Part of a small language model's weights.
Training: a variant of Muon for these matrices, 608M tokens, 9282 steps.
MLP neurons of a small language model. Each row is named by its layer, matrix (down: output weights) and neuron, and shows model dimensions 96-159. Each number is 50 + 12 x the weight over its row's rms, rounded and kept within 0 to 99.
Before each neuron's rows, "fires before" lists the tokens most often just after its 100 highest values on Wikipedia text that the model never trained on. A number after a token or word is its count.

fires before: "-" 56, "." 11
L12.down842:72 57 54 50 39 80 40 60 39 47 46 39 35 12 76 70 35 30 45 60 38 77 55 74 39 39 46 43 53 42 40 44 34 58 40 55 58 52 43 47 56 48 47 86 45 52 56 43 64 34 44 47 26 53 33 53 51 46 54 50 64 48 67 37

fires before: " |" 19, "nt" 11, "th" 8, "ies" 7, "ced" 6
L10.down797:64 41 59 54 43 28 41 33 80 48 60 46 37 51 54 46 58 44 51 51 64 61 47 63 41 57 47 77 71 41 34 22 51 43 43 59 58 61 54 51 37 59 51 35 47 29 66 56 40 60 39 31 36 55 51 38 34 40 33 61 51 60 26 41

fires before: " " 30, " S" 9, " C" 6, " M" 5, " R" 5
L7.down19:50 53 45 55 46 39 45 46 64 67 25 38 46 56 47 59 42 61 40 60 60 55 59 58 28 51 69 60 49 46 67 52 44 37 70 39 65 68 30 34 23 66 59 48 46 67 48 45 44 63 36 40 58 63 60 43 68 37 58 48 44 43 43 70

fires before: " |" 35, " |\n" 8, " (" 4, "and" 4
L9.down843:41 45 60 67 37 56 46 67 49 42 40 55 70 35 65 43 61 59 45 38 58 60 40 39 50 36 48 71 52 44 56 37 40 45 48 45 73 58 58 55 49 75 57 32 45 41 62 33 49 52 40 22 53 50 53 51 25 77 55 46 40 46 67 46

fires before: "t" 24, "ted" 15, "ts" 12, "ter" 5, "al" 4
L8.down227:60 49 43 45 54 47 40 41 75 41 44 47 36 65 51 53 66 58 68 65 54 52 62 27 70 44 42 58 60 57 48 62 54 48 58 46 37 62 54 41 51 40 44 46 54 39 32 48 59 57 54 48 54 46 41 40 71 58 41 41 55 35 53 60

fires before: "-" 30, "e" 13, "C" 8, "is" 6, "ies" 6
L5.down896:59 46 48 52 46 47 48 54 19 38 67 44 45 34 47 58 32 26 34 64 56 59 45 40 51 31 55 53 73 51 52 58 39 35 50 61 29 51 50 30 39 62 52 58 60 66 57 21 50 65 39 45 43 65 65 50 43 46 60 49 56 45 55 33

fires before: "oc" 17, "ass" 16, "ist" 12, "ub" 12, "um" 6
L8.down752:26 67 42 33 33 54 36 60 49 47 41 43 54 52 23 50 51 44 52 45 57 42 48 44 46 40 57 74 69 69 29 62 35 58 52 43 54 57 47 46 50 72 47 37 55 54 32 48 48 56 48 52 49 62 25 66 07 45 64 49 48 36 60 54

fires before: "ass" 26, "ub" 17, "a" 11, "i" 7, "an" 6, "ay" 5
L9.down369:24 62 50 42 44 53 42 60 68 41 47 50 43 45 54 40 50 50 47 45 46 62 59 38 51 60 43 50 75 44 30 84 52 52 49 57 65 41 45 46 59 53 72 75 62 48 38 66 59 43 44 41 73 45 23 78 28 49 60 48 36 37 67 56

fires before: "-" 31, "ant" 6, "are" 5, "est" 5, "A" 5
L9.down327:61 36 47 49 38 45 66 39 30 48 40 53 54 58 52 41 61 59 52 44 73 49 39 63 28 59 37 42 70 48 46 48 49 56 48 57 61 47 58 62 44 56 41 52 52 75 40 58 57 36 45 36 30 54 53 57 45 67 66 48 47 41 53 63

fires before: "resent" 18, "al" 15, ":" 6, "el" 6, "or" 6, "e" 4
L5.down609:48 44 49 65 67 39 42 47 75 55 40 59 49 40 51 51 51 36 63 43 29 85 60 59 69 42 58 48 58 43 49 89 55 66 45 51 52 42 45 51 29 58 61 50 50 50 51 61 65 61 39 51 46 42 60 62 51 38 52 42 46 48 39 46

fires before: " —" 49, " " 10, "." 4, "ition" 4
L9.down32:56 55 61 47 34 36 59 58 41 31 35 22 45 64 57 19 46 37 40 58 48 60 74 32 78 40 61 50 30 38 44 60 43 60 31 59 38 65 35 41 52 65 58 60 27 49 63 35 61 51 44 37 62 57 63 49 16 52 35 43 46 33 74 79

fires before: "k" 23, "ri" 9, "it" 7, "ine" 6, "i" 6
L12.down773:67 55 60 49 35 46 76 55 51 44 59 72 56 75 39 61 53 41 46 61 49 55 41 38 43 34 53 51 63 48 61 55 50 56 59 46 54 51 42 56 48 65 51 50 62 76 65 41 55 48 40 59 51 39 69 57 42 37 65 42 49 56 68 50

fires before: "ic" 23, "ich" 8, "io" 8, "ican" 8, " cent" 7, "od" 6
L11.down213:53 64 27 61 57 36 50 39 55 74 55 42 55 57 37 21 24 55 47 63 55 41 50 62 68 37 41 65 74 41 51 55 60 63 53 61 65 27 48 72 31 47 49 53 63 44 50 63 42 55 34 46 78 70 36 44 39 55 56 60 61 70 43 71

fires before: ":" 30, " |" 26, "s" 6
L8.down182:60 44 73 42 55 60 30 60 47 43 38 39 54 61 37 55 42 46 28 79 58 64 51 58 41 43 44 65 68 39 57 63 65 68 69 39 19 46 77 47 34 74 61 21 43 45 53 47 33 22 54 54 47 56 61 79 60 56 64 60 42 66 45 21

fires before: "ed" 22, "es" 15, "ial" 8, "r" 6, "ent" 5, "rit" 4
L5.down441:60 72 30 34 47 56 61 53 48 59 61 47 36 34 27 58 55 42 38 63 62 43 53 47 53 43 73 32 58 43 49 33 39 67 59 48 60 61 40 79 37 54 51 49 47 54 41 50 45 39 67 40 50 69 57 69 54 35 75 51 59 64 46 43

fires before: "|" 20, "==" 17, "-" 10, " " 8, "===" 7, "202" 5
L2.down88:50 47 38 56 55 51 44 50 51 59 34 26 41 60 55 62 54 46 40 65 54 59 56 34 50 29 60 85 51 53 38 42 58 42 50 43 45 32 54 32 50 52 61 35 46 76 58 48 48 52 23 63 52 71 39 41 42 56 49 53 51 43 49 76

fires before: "0" 13, "3" 12, "6" 11, "9" 9, "7" 9
L11.down788:40 31 58 54 42 46 41 21 76 54 71 35 62 46 36 53 37 40 73 59 65 58 55 51 49 57 62 63 19 80 51 57 77 37 55 51 48 57 51 55 40 52 62 47 24 53 56 61 40 83 62 53 42 57 47 39 47 55 66 43 60 49 58 46

fires before: " |" 38, "." 24
L12.down154:38 42 44 38 49 48 49 73 65 28 59 48 40 46 35 44 46 31 53 67 58 65 22 54 46 64 53 41 48 67 54 35 28 76 34 54 46 31 20 59 59 59 59 37 61 53 30 72 41 47 35 46 59 65 52 64 52 48 45 73 57 73 41 33

fires before: "her" 15, "or" 14, "ced" 14, "ent" 6, "is" 6, "en" 5
L11.down509:31 52 53 60 66 31 48 35 38 41 53 59 56 23 51 39 57 60 52 64 43 59 42 44 48 71 66 37 58 52 48 24 56 49 36 70 58 80 39 58 58 42 40 38 58 41 34 46 45 50 46 77 25 45 52 50 58 51 51 33 62 62 16 71

fires before: "t" 56, "ted" 8, "ts" 6
L12.down448:46 46 52 47 54 40 65 66 79 59 46 45 33 50 58 32 42 45 36 54 64 46 55 35 77 68 63 45 51 63 50 59 47 40 55 55 56 55 42 40 65 73 51 29 36 28 28 60 60 57 71 52 60 49 58 56 52 46 49 47 50 44 65 71

fires before: "in" 13, "or" 12, "ro" 12, "ain" 8, "r" 8, "pt" 7
L7.down500:45 44 31 34 48 44 58 45 51 60 51 43 37 28 51 53 45 58 58 49 62 43 29 22 47 34 72 63 53 48 65 83 44 57 48 58 34 45 43 44 26 42 56 53 59 53 37 24 41 56 66 50 46 42 47 41 13 30 73 44 34 54 41 64

fires before: " |" 45, "it" 7, "eam" 4
L9.down625:67 36 63 47 59 32 51 54 65 36 80 60 42 35 53 43 32 45 37 30 55 40 36 59 30 57 56 47 36 57 57 54 19 48 52 57 52 49 44 41 52 49 76 50 57 48 65 61 49 44 37 55 80 58 42 38 48 59 65 57 50 42 31 55

fires before: "ing" 25, "b" 11, "as" 8, "en" 7, "é" 4
L10.down77:59 32 41 45 47 67 49 52 46 68 34 67 44 55 42 35 47 38 45 56 45 41 33 59 38 39 44 72 56 29 43 59 64 42 37 33 60 30 30 60 63 66 49 60 49 57 43 43 54 48 40 48 61 57 57 34 47 45 54 47 59 65 54 68

fires before: " the" 40, " a" 8, " his" 4
L12.down361:28 43 58 30 41 71 51 64 57 54 47 41 57 36 51 41 63 29 36 37 49 55 43 38 65 67 53 55 38 38 56 50 35 58 61 54 77 48 47 39 33 44 54 67 52 22 44 36 51 76 64 64 68 58 58 50 53 59 46 56 43 56 49 54

fires before: "il" 26, "er" 10, "7" 6, "4" 6, "iv" 5
L12.down717:36 53 66 56 39 49 66 43 41 53 53 52 73 62 48 49 48 42 58 45 48 48 22 40 48 51 61 71 43 55 43 55 61 48 58 41 43 37 49 44 30 61 30 48 58 42 48 51 51 46 80 42 35 39 41 40 29 47 44 35 59 44 48 69

fires before: " |" 23, "," 15, " (" 11, "." 6, " by" 4, ")" 4
L5.down23:50 51 47 21 47 32 23 36 60 53 50 43 28 43 65 59 55 36 53 59 36 55 40 33 50 35 51 76 54 46 37 38 42 50 39 44 55 48 57 35 48 58 62 50 67 64 47 48 49 22 57 74 45 34 64 64 37 44 59 46 63 46 74 42

fires before: " by" 24, " the" 13, " a" 10, "ed" 5, "in" 4
L12.down504:44 24 39 44 50 44 67 59 52 50 42 46 58 50 33 21 54 35 39 49 80 55 33 52 47 48 39 35 63 44 43 64 60 60 44 43 69 38 54 80 69 52 43 32 55 38 40 65 49 29 44 38 40 52 64 58 43 55 67 53 50 45 51 53

fires before: "2" 13, "6" 11, "1" 10, "8" 9, "3" 8, "9" 8
L7.down733:41 47 49 70 43 28 65 48 56 27 46 45 44 54 50 51 52 51 49 50 45 67 71 45 38 40 72 58 46 57 66 56 63 63 42 31 36 67 59 41 45 63 44 72 54 46 58 40 68 67 65 59 25 60 59 59 69 55 52 47 53 50 59 54

fires before: " " 35, " |" 34, " |\n" 6, ";" 5, " G" 4
L8.down112:59 61 49 33 34 54 47 68 53 36 42 48 70 64 53 53 62 38 61 51 39 43 62 47 37 54 37 66 40 62 48 52 51 37 39 46 52 61 51 54 17 42 55 31 35 53 55 43 33 61 49 39 33 39 62 54 48 55 60 47 24 47 59 50

fires before: "ed" 29, " to" 15, "ing" 11, "ion" 8, "s" 7, " the" 4
L12.down720:45 33 52 54 51 35 78 51 49 47 44 40 47 36 51 48 50 57 50 23 41 54 67 52 36 56 36 68 58 48 60 50 73 42 52 58 56 25 64 44 44 45 61 55 61 24 53 49 70 37 75 60 56 38 37 40 59 34 47 78 43 52 48 44

fires before: " " 74, " Q" 5
L9.down487:43 35 37 53 33 33 43 50 71 53 41 27 39 36 66 30 56 30 56 66 54 58 44 53 64 34 74 48 41 41 56 71 50 52 46 46 38 70 57 53 68 55 61 58 52 57 59 35 64 43 55 37 38 70 62 47 42 15 61 37 62 60 49 66

fires before: " " 22, "in" 7, "3" 6, "a" 6, "5" 5, "4" 4
L9.down854:49 46 36 40 52 60 46 49 44 32 68 40 50 39 62 49 60 63 51 39 51 14 48 53 50 34 71 77 51 46 34 52 56 63 49 51 38 49 58 58 29 47 37 60 32 52 38 50 60 51 56 47 39 42 41 48 49 43 37 47 38 51 36 41

fires before: "2" 14, "0" 14, "3" 10, "4" 9, "1" 8, "5" 8
L12.down873:63 55 38 55 58 49 60 50 57 27 44 35 52 52 36 41 54 65 25 37 44 39 52 61 43 42 39 78 57 57 62 54 59 85 42 45 44 59 38 43 54 68 41 59 30 39 43 58 58 70 52 53 49 52 30 55 56 52 39 45 41 63 44 55

fires before: " in" 26, " on" 16, " by" 12, "il" 8, ":" 6, " " 6
L10.down506:52 54 41 44 55 48 61 46 76 53 39 26 78 47 39 59 40 47 45 65 36 56 61 37 53 30 75 67 62 46 43 74 46 61 46 60 55 39 53 56 66 31 62 51 38 49 68 52 40 49 44 60 49 44 61 43 38 52 41 49 47 32 28 38

fires before: " " 21, " S" 8, " R" 8, " G" 8, " E" 5
L7.down17:58 54 46 43 53 30 45 46 58 55 36 53 58 59 38 67 66 50 55 43 44 63 37 45 49 48 27 65 45 57 74 56 48 35 36 53 51 47 57 30 54 50 51 41 37 51 26 36 48 43 45 44 51 22 52 46 52 35 66 47 58 40 63 72

fires before: "," 42, " he" 7, " the" 6, " to" 5, "." 5
L5.down411:61 63 64 60 26 47 58 43 56 46 50 38 27 52 36 47 46 46 46 60 36 47 63 54 54 59 36 52 31 33 56 58 44 62 66 66 75 40 43 31 52 40 46 74 41 58 37 49 41 39 61 50 46 39 39 71 46 44 63 43 56 47 62 32

fires before: "ly" 13, " as" 11, " in" 10, " by" 10, " for" 9, " the" 6
L9.down939:35 43 57 50 67 51 69 49 58 50 51 59 46 51 37 71 51 51 48 65 47 36 31 45 67 54 42 69 67 65 69 46 32 34 51 41 39 37 57 54 43 62 44 43 33 53 49 53 59 51 47 54 57 61 55 57 55 72 46 72 40 23 55 49

fires before: " " 47, " —" 39
L9.down99:45 56 48 61 56 49 49 44 37 56 39 42 52 51 69 52 25 42 72 65 57 55 60 52 72 44 45 26 46 60 49 60 53 42 67 26 35 42 47 68 44 67 43 56 48 65 31 40 70 52 30 39 38 54 33 57 40 33 32 47 62 58 51 64

fires before: "od" 15, "y" 13, "k" 10, "it" 6, "ial" 4, "i" 4
L5.down566:68 46 70 40 48 64 47 55 42 48 46 41 46 57 42 58 45 44 57 50 56 74 40 52 47 51 54 53 76 51 49 54 58 54 54 45 64 46 37 54 43 74 55 53 42 61 54 41 75 50 25 59 43 50 53 42 28 37 50 43 60 44 67 65

fires before: " by" 36, "use" 10, "ian" 6, "ies" 5, "y" 5
L12.down28:60 42 46 48 57 61 87 57 21 38 44 38 49 45 42 49 69 46 28 63 43 38 44 52 46 25 65 50 44 47 55 49 40 32 36 62 56 41 75 79 39 66 44 56 34 41 54 32 63 42 40 33 59 57 44 51 23 33 45 56 43 49 55 56

fires before: "." 20, "," 13, "20" 8, "00" 7, "–" 5
L9.down959:56 47 58 45 33 52 55 47 62 50 30 21 45 22 61 54 42 58 44 72 58 55 63 32 75 41 65 46 67 57 54 31 46 38 49 50 44 37 40 39 64 45 59 75 45 67 51 67 46 55 50 62 26 36 79 55 51 36 58 68 44 33 59 63

fires before: "out" 27, "s" 11, "ov" 5, "d" 5, "b" 4
L11.down701:51 22 43 54 27 46 61 24 28 47 34 60 56 52 68 33 48 54 44 32 57 52 41 38 47 35 65 40 50 56 42 76 52 59 49 74 55 57 60 34 37 46 71 43 37 44 36 55 53 52 50 64 33 45 61 42 61 64 64 43 40 49 30 52

fires before: " |" 27, ".\n\n" 14, " is" 8, " and" 6, "===\n" 4
L7.down295:58 55 65 46 40 55 25 52 66 41 44 43 32 42 53 62 55 15 48 47 43 62 66 59 56 54 28 72 46 34 62 50 47 35 60 56 30 48 64 46 51 47 47 43 54 69 45 54 64 60 62 53 50 72 54 47 51 63 54 62 40 54 65 49

fires before: "ur" 19, "re" 17, "ond" 15, "ury" 9, "er" 7, " " 5
L12.down471:57 45 36 49 54 29 26 38 36 30 49 54 48 59 38 56 48 50 73 66 70 49 61 49 74 38 48 34 46 49 63 49 48 65 57 32 65 45 61 54 50 64 28 56 19 69 28 51 49 72 56 31 34 61 52 57 60 54 44 45 63 46 73 43

fires before: "a" 49, "i" 8, "o" 6, "as" 4, "ic" 4
L9.down769:74 48 42 42 39 49 46 50 46 37 40 43 46 49 52 53 55 35 49 43 56 42 53 38 52 28 58 27 48 51 54 59 54 58 66 59 64 43 38 46 67 78 38 60 45 34 59 52 74 52 56 51 69 59 57 32 48 19 39 64 44 40 55 25

fires before: " " 18, " —" 18, "y" 10, " St" 4
L8.down728:51 49 57 46 47 48 53 34 58 47 74 53 33 67 57 35 45 56 62 54 65 61 60 49 67 51 42 41 52 48 43 34 53 59 69 42 58 72 49 47 52 52 33 50 76 45 31 39 36 64 33 50 57 63 46 58 36 12 57 61 56 54 68 63

fires before: " |" 32, "e" 11, "er" 7, "ive" 4
L8.down715:78 43 32 35 53 35 29 72 48 55 40 49 68 42 47 39 48 28 57 57 44 56 48 46 52 47 49 67 41 40 34 59 42 64 77 46 39 62 57 65 44 70 31 26 51 71 40 49 61 66 49 60 53 44 63 57 63 58 42 36 44 61 33 29

fires before: "a" 16, "o" 14, "i" 11, "u" 6, "an" 6
L10.down263:53 45 40 45 53 55 50 57 57 61 41 39 40 42 60 51 67 52 43 37 58 58 50 46 57 55 76 40 80 46 54 73 31 52 68 47 54 60 54 45 66 62 33 42 63 51 33 58 56 55 69 63 55 55 39 65 49 37 44 68 26 53 45 42

fires before: "-" 63, " " 5
L9.down395:73 57 29 40 29 51 73 50 45 67 50 20 60 38 52 45 57 67 52 53 52 57 61 51 48 39 36 53 57 50 48 70 74 38 45 61 51 55 61 47 61 44 54 66 40 54 31 60 55 38 55 52 41 58 37 64 45 39 76 47 53 32 54 67

fires before: "-" 62, "|" 6, "rans" 4
L10.down938:67 44 50 62 58 53 49 69 56 49 53 33 60 54 69 42 59 36 54 50 47 57 55 49 55 47 30 59 57 55 57 35 72 55 35 33 66 62 46 44 48 60 44 51 45 21 54 49 69 29 75 50 59 47 52 58 46 37 57 51 23 28 86 47

fires before: "%" 27, "." 23
L12.down666:44 43 20 45 42 52 48 50 44 44 45 51 52 55 61 52 30 57 49 73 27 38 38 56 45 60 42 63 44 34 40 26 43 54 34 56 53 51 64 60 44 62 52 40 71 64 59 39 52 49 60 58 50 56 49 42 50 33 57 19 56 44 62 41

fires before: " " 63, " the" 6
L10.down892:41 53 48 39 59 71 47 66 70 52 44 44 42 23 42 37 50 57 61 45 46 58 46 56 51 64 57 46 55 33 42 34 59 34 57 63 78 67 29 39 52 40 61 72 55 30 36 48 64 50 49 57 42 48 46 58 64 62 57 65 50 71 46 35

fires before: "-" 53, "|" 10, "al" 4, " |" 4
L9.down941:58 33 50 59 56 78 52 49 40 47 47 45 41 46 52 61 29 45 45 57 48 72 48 48 36 56 65 58 50 48 50 63 54 37 48 50 56 55 50 48 72 48 41 53 51 38 41 61 51 30 45 31 68 59 43 53 23 35 47 47 73 54 67 48

fires before: "9" 12, "4" 10, "id" 10, "7" 8, "5" 7, "3" 6
L12.down636:37 37 57 48 35 44 39 68 41 12 52 34 46 50 43 46 32 29 33 34 54 64 43 48 38 61 44 46 55 48 51 44 57 66 69 20 58 53 49 45 59 62 42 49 52 52 46 36 53 45 70 58 24 46 41 37 43 37 46 56 58 44 45 38

fires before: "-" 40, "=" 25, "s" 7, "S" 4
L10.down736:41 53 55 39 48 55 50 46 51 59 45 35 64 53 46 46 46 60 55 51 51 72 44 57 33 40 42 53 60 40 62 59 58 40 23 62 47 51 54 37 32 61 53 55 50 39 76 43 53 37 52 48 37 61 28 51 33 51 67 52 54 54 66 79

fires before: "ing" 20, "ou" 12, "ear" 10, "e" 5, "\"" 5
L9.down439:61 60 44 68 56 55 75 47 43 56 55 51 47 58 39 37 60 48 61 62 62 37 28 40 52 34 44 55 33 43 49 54 51 49 71 51 35 61 61 45 68 60 28 15 45 51 58 44 44 39 57 68 38 38 60 43 56 52 62 41 35 53 59 53

fires before: "ction" 18, "um" 16, " |" 10, "ur" 10, "ct" 7, "al" 6
L5.down131:54 39 41 39 46 57 41 45 62 52 70 41 63 50 43 49 61 52 50 67 51 53 56 63 60 48 64 56 54 63 47 60 32 33 51 50 30 40 38 51 23 46 58 60 71 47 36 34 61 53 34 35 54 45 73 34 49 53 61 45 43 52 68 47

fires before: "," 83
L9.down702:68 33 59 49 36 47 52 55 57 62 59 68 48 43 54 13 47 58 40 56 43 47 49 65 38 58 63 72 46 64 58 49 34 56 53 47 34 67 65 25 47 48 35 42 23 57 44 32 49 44 47 51 39 39 54 54 69 48 53 39 39 53 56 39

fires before: "2" 13, "0" 13, "3" 11, "1" 9, "6" 9, "4" 9
L9.down417:50 48 47 54 45 49 68 37 67 57 41 68 45 69 61 50 76 43 52 80 38 50 50 53 35 21 47 44 53 55 76 62 55 63 52 41 58 50 54 52 49 70 52 33 28 44 48 39 64 63 75 51 46 45 44 49 49 65 57 41 43 54 81 66

fires before: " by" 47, " in" 5, " s" 4
L9.down676:47 48 56 38 45 61 58 25 52 52 43 32 53 62 29 49 61 44 26 60 43 51 32 51 61 35 50 61 41 71 45 47 37 50 66 61 55 51 54 54 59 59 42 41 37 59 48 48 47 62 49 52 71 42 61 46 37 45 57 66 38 41 36 55

fires before: "-" 84, "|" 6, " " 4
L9.down314:46 41 41 44 49 54 51 48 33 43 53 30 53 33 54 40 49 49 18 66 41 41 53 51 54 45 29 77 61 50 47 39 73 53 36 53 30 57 65 23 47 45 56 66 46 61 58 36 38 47 38 41 35 73 35 65 56 64 45 36 59 57 60 50

fires before: "9" 16, "7" 15, "8" 13, "6" 7, "4" 5, "5" 5
L12.down470:25 44 66 52 51 63 52 58 53 61 46 55 67 28 38 61 46 36 61 36 66 68 40 60 42 66 37 56 45 65 77 48 71 51 53 59 50 43 45 60 22 55 37 52 56 67 56 51 57 59 42 61 42 44 54 63 36 53 40 41 35 47 56 56

fires before: "," 12, "9" 11, "al" 10, "0" 10, "1" 7
L5.down625:54 42 48 42 35 52 51 35 43 27 49 53 53 64 32 44 57 73 29 49 52 39 49 73 49 46 37 69 59 59 39 30 42 54 68 66 34 71 58 38 61 42 35 57 45 36 42 42 38 69 29 48 63 49 32 42 68 58 58 37 36 51 44 56

fires before: "f" 17, "it" 13, "en" 6, "ice" 6, "irect" 5, "ad" 4
L12.down819:42 47 52 33 50 43 28 43 38 28 53 51 60 47 45 44 39 39 25 49 61 37 45 48 54 68 43 40 41 68 49 38 45 45 78 34 56 53 59 28 47 43 75 42 46 36 55 60 48 25 59 71 44 44 38 46 55 57 44 39 65 58 69 44

fires before: "in" 22, "il" 14, "ram" 13, " as" 9, "." 5, " " 4
L7.down866:34 39 30 56 62 48 61 64 23 52 45 48 43 45 48 55 43 35 54 64 34 44 61 77 46 62 62 60 47 57 44 56 56 42 50 61 54 33 51 43 39 65 47 90 48 56 48 44 69 33 41 48 42 41 42 35 58 53 49 51 51 52 53 59

fires before: "," 73, " –" 4, "nt" 4
L7.down160:68 29 53 29 40 34 50 56 69 54 49 33 55 39 37 32 62 53 53 31 25 58 59 55 40 58 38 56 44 57 70 78 41 56 56 54 36 45 58 60 37 49 35 51 45 26 30 48 67 48 46 32 63 62 65 57 39 52 49 55 52 63 51 37

fires before: " of" 23, " to" 13, ":" 8, "ur" 6, "," 4, " and" 4
L12.down358:65 58 46 61 63 57 43 75 44 44 59 36 57 64 55 59 65 51 48 50 32 50 65 61 54 58 67 49 65 60 74 63 62 50 52 60 39 47 69 65 38 65 56 35 53 63 61 56 53 63 34 57 58 47 32 57 56 54 55 59 54 64 52 43

fires before: "." 41, "i" 16, "act" 11, " |" 8, "ol" 7, "e" 6
L9.down508:59 55 52 41 59 32 80 70 20 38 72 33 43 29 52 42 52 49 31 32 56 60 37 38 34 58 58 61 51 62 57 68 45 62 42 44 36 48 45 34 46 57 45 34 61 60 47 37 50 66 47 45 46 46 58 44 48 39 77 49 42 48 51 58

fires before: "-" 25, "|" 20, "6" 7, "3" 4, "7" 4, "," 4
L8.down552:70 55 60 42 44 35 35 55 69 54 55 40 50 71 41 60 48 67 52 71 59 76 37 85 68 39 41 36 45 74 63 44 60 51 55 34 59 58 61 49 43 56 43 44 43 74 47 49 55 59 50 40 46 61 58 51 36 72 38 50 47 38 58 38

fires before: "ased" 40, "ase" 20, "en" 6, "er" 6, "as" 4
L11.down902:52 42 44 68 57 47 41 59 60 58 42 53 62 49 61 43 55 43 61 55 67 60 40 41 43 43 41 63 40 40 38 31 71 68 44 31 55 46 22 50 50 46 25 65 29 73 37 55 76 51 64 59 50 52 50 52 57 57 54 30 66 35 48 59

fires before: "orn" 32, "R" 10, " b" 8, "en" 6, "or" 4, "e" 4
L11.down693:61 39 70 41 54 26 52 57 61 71 50 70 43 37 55 37 71 42 39 50 51 90 50 50 57 64 55 46 50 51 31 46 60 56 39 27 42 51 47 42 35 62 48 50 55 48 48 56 37 48 36 54 41 58 62 68 50 36 41 56 62 52 26 63

fires before: "t" 24, "it" 11, "k" 7, "c" 6, "s" 5, "ion" 5
L9.down641:63 64 60 59 43 41 51 43 40 60 46 58 60 33 45 20 48 31 54 25 53 51 63 35 61 40 69 53 72 50 45 46 64 52 56 40 28 34 41 13 39 35 52 48 48 61 48 64 69 39 55 45 76 39 45 44 49 42 50 65 46 63 55 34

fires before: " the" 30, " M" 8, " University" 7, " S" 6, " H" 5
L10.down835:53 45 40 61 44 50 46 51 49 41 36 40 27 45 35 45 45 44 67 50 75 36 54 39 47 60 41 49 58 46 65 54 31 34 53 33 54 39 49 50 41 54 84 25 54 50 35 64 57 58 59 43 63 58 57 57 48 42 52 28 38 25 41 55

fires before: " " 38, "it" 6, " been" 5, "a" 4, "h" 4
L7.down840:60 50 35 49 50 47 55 64 71 47 41 53 56 69 71 58 50 46 52 35 37 25 52 41 37 29 51 67 44 74 36 33 44 40 45 46 51 39 35 55 54 34 47 75 67 40 43 60 63 49 47 63 49 64 44 25 37 25 35 40 61 70 58 48

fires before: "in" 11, "et" 10, "o" 9, "old" 8, "r" 8, "ed" 7
L7.down922:46 39 25 44 48 51 54 36 37 46 44 38 27 34 50 37 43 39 42 52 57 65 64 34 53 43 65 31 57 49 55 71 62 57 50 38 52 71 63 65 40 57 48 48 52 39 36 42 49 37 68 47 47 64 59 48 50 57 61 50 54 60 47 56

fires before: " " 21, "it" 12, "ra" 10, "pt" 8, "ed" 7, "iv" 4
L5.down447:67 38 46 47 68 40 47 60 59 35 52 46 43 41 69 56 57 42 49 48 48 53 70 43 42 36 47 43 54 47 70 63 36 53 60 33 65 48 46 55 56 70 49 62 47 54 55 42 48 53 38 55 49 56 25 42 46 46 64 70 49 61 53 23

fires before: "orth" 18, "one" 7, "ear" 7, "e" 6, "ow" 6, "ort" 6
L12.down752:37 41 38 73 71 45 58 30 31 44 63 52 70 60 38 60 49 25 63 55 69 55 49 37 32 53 47 46 44 48 63 53 58 57 49 36 37 56 60 33 46 39 42 39 49 62 45 71 50 28 49 69 45 68 46 57 75 50 67 37 33 43 41 49

fires before: "ub" 20, "ack" 12, "ass" 8, "a" 6, "ay" 5, "ock" 5
L5.down564:49 45 42 48 33 46 47 53 51 50 38 35 35 32 46 46 43 37 39 71 53 66 28 46 42 58 48 54 57 54 43 65 46 65 35 53 62 64 27 34 51 66 52 50 61 52 51 27 40 68 57 37 36 53 49 64 32 58 59 46 40 48 82 62

fires before: "op" 25, "ction" 18, "ad" 14, "ct" 14, "or" 7, "n" 5
L9.down509:54 32 60 49 64 43 34 54 79 55 50 41 49 43 56 52 47 50 35 61 52 50 52 60 46 69 50 54 71 70 51 56 33 55 63 56 46 70 41 69 47 29 40 36 50 59 35 33 58 50 52 42 65 62 59 55 54 35 65 52 54 58 77 44

fires before: "–" 33, "," 11, " |" 8, "\n" 6, "-" 5
L7.down340:85 20 42 47 45 35 55 58 35 71 53 35 51 42 46 51 66 49 38 47 47 77 58 40 45 61 42 29 55 50 50 61 55 56 52 42 52 32 41 41 62 62 47 60 41 60 43 48 35 49 55 65 67 57 51 43 66 43 52 43 60 35 52 62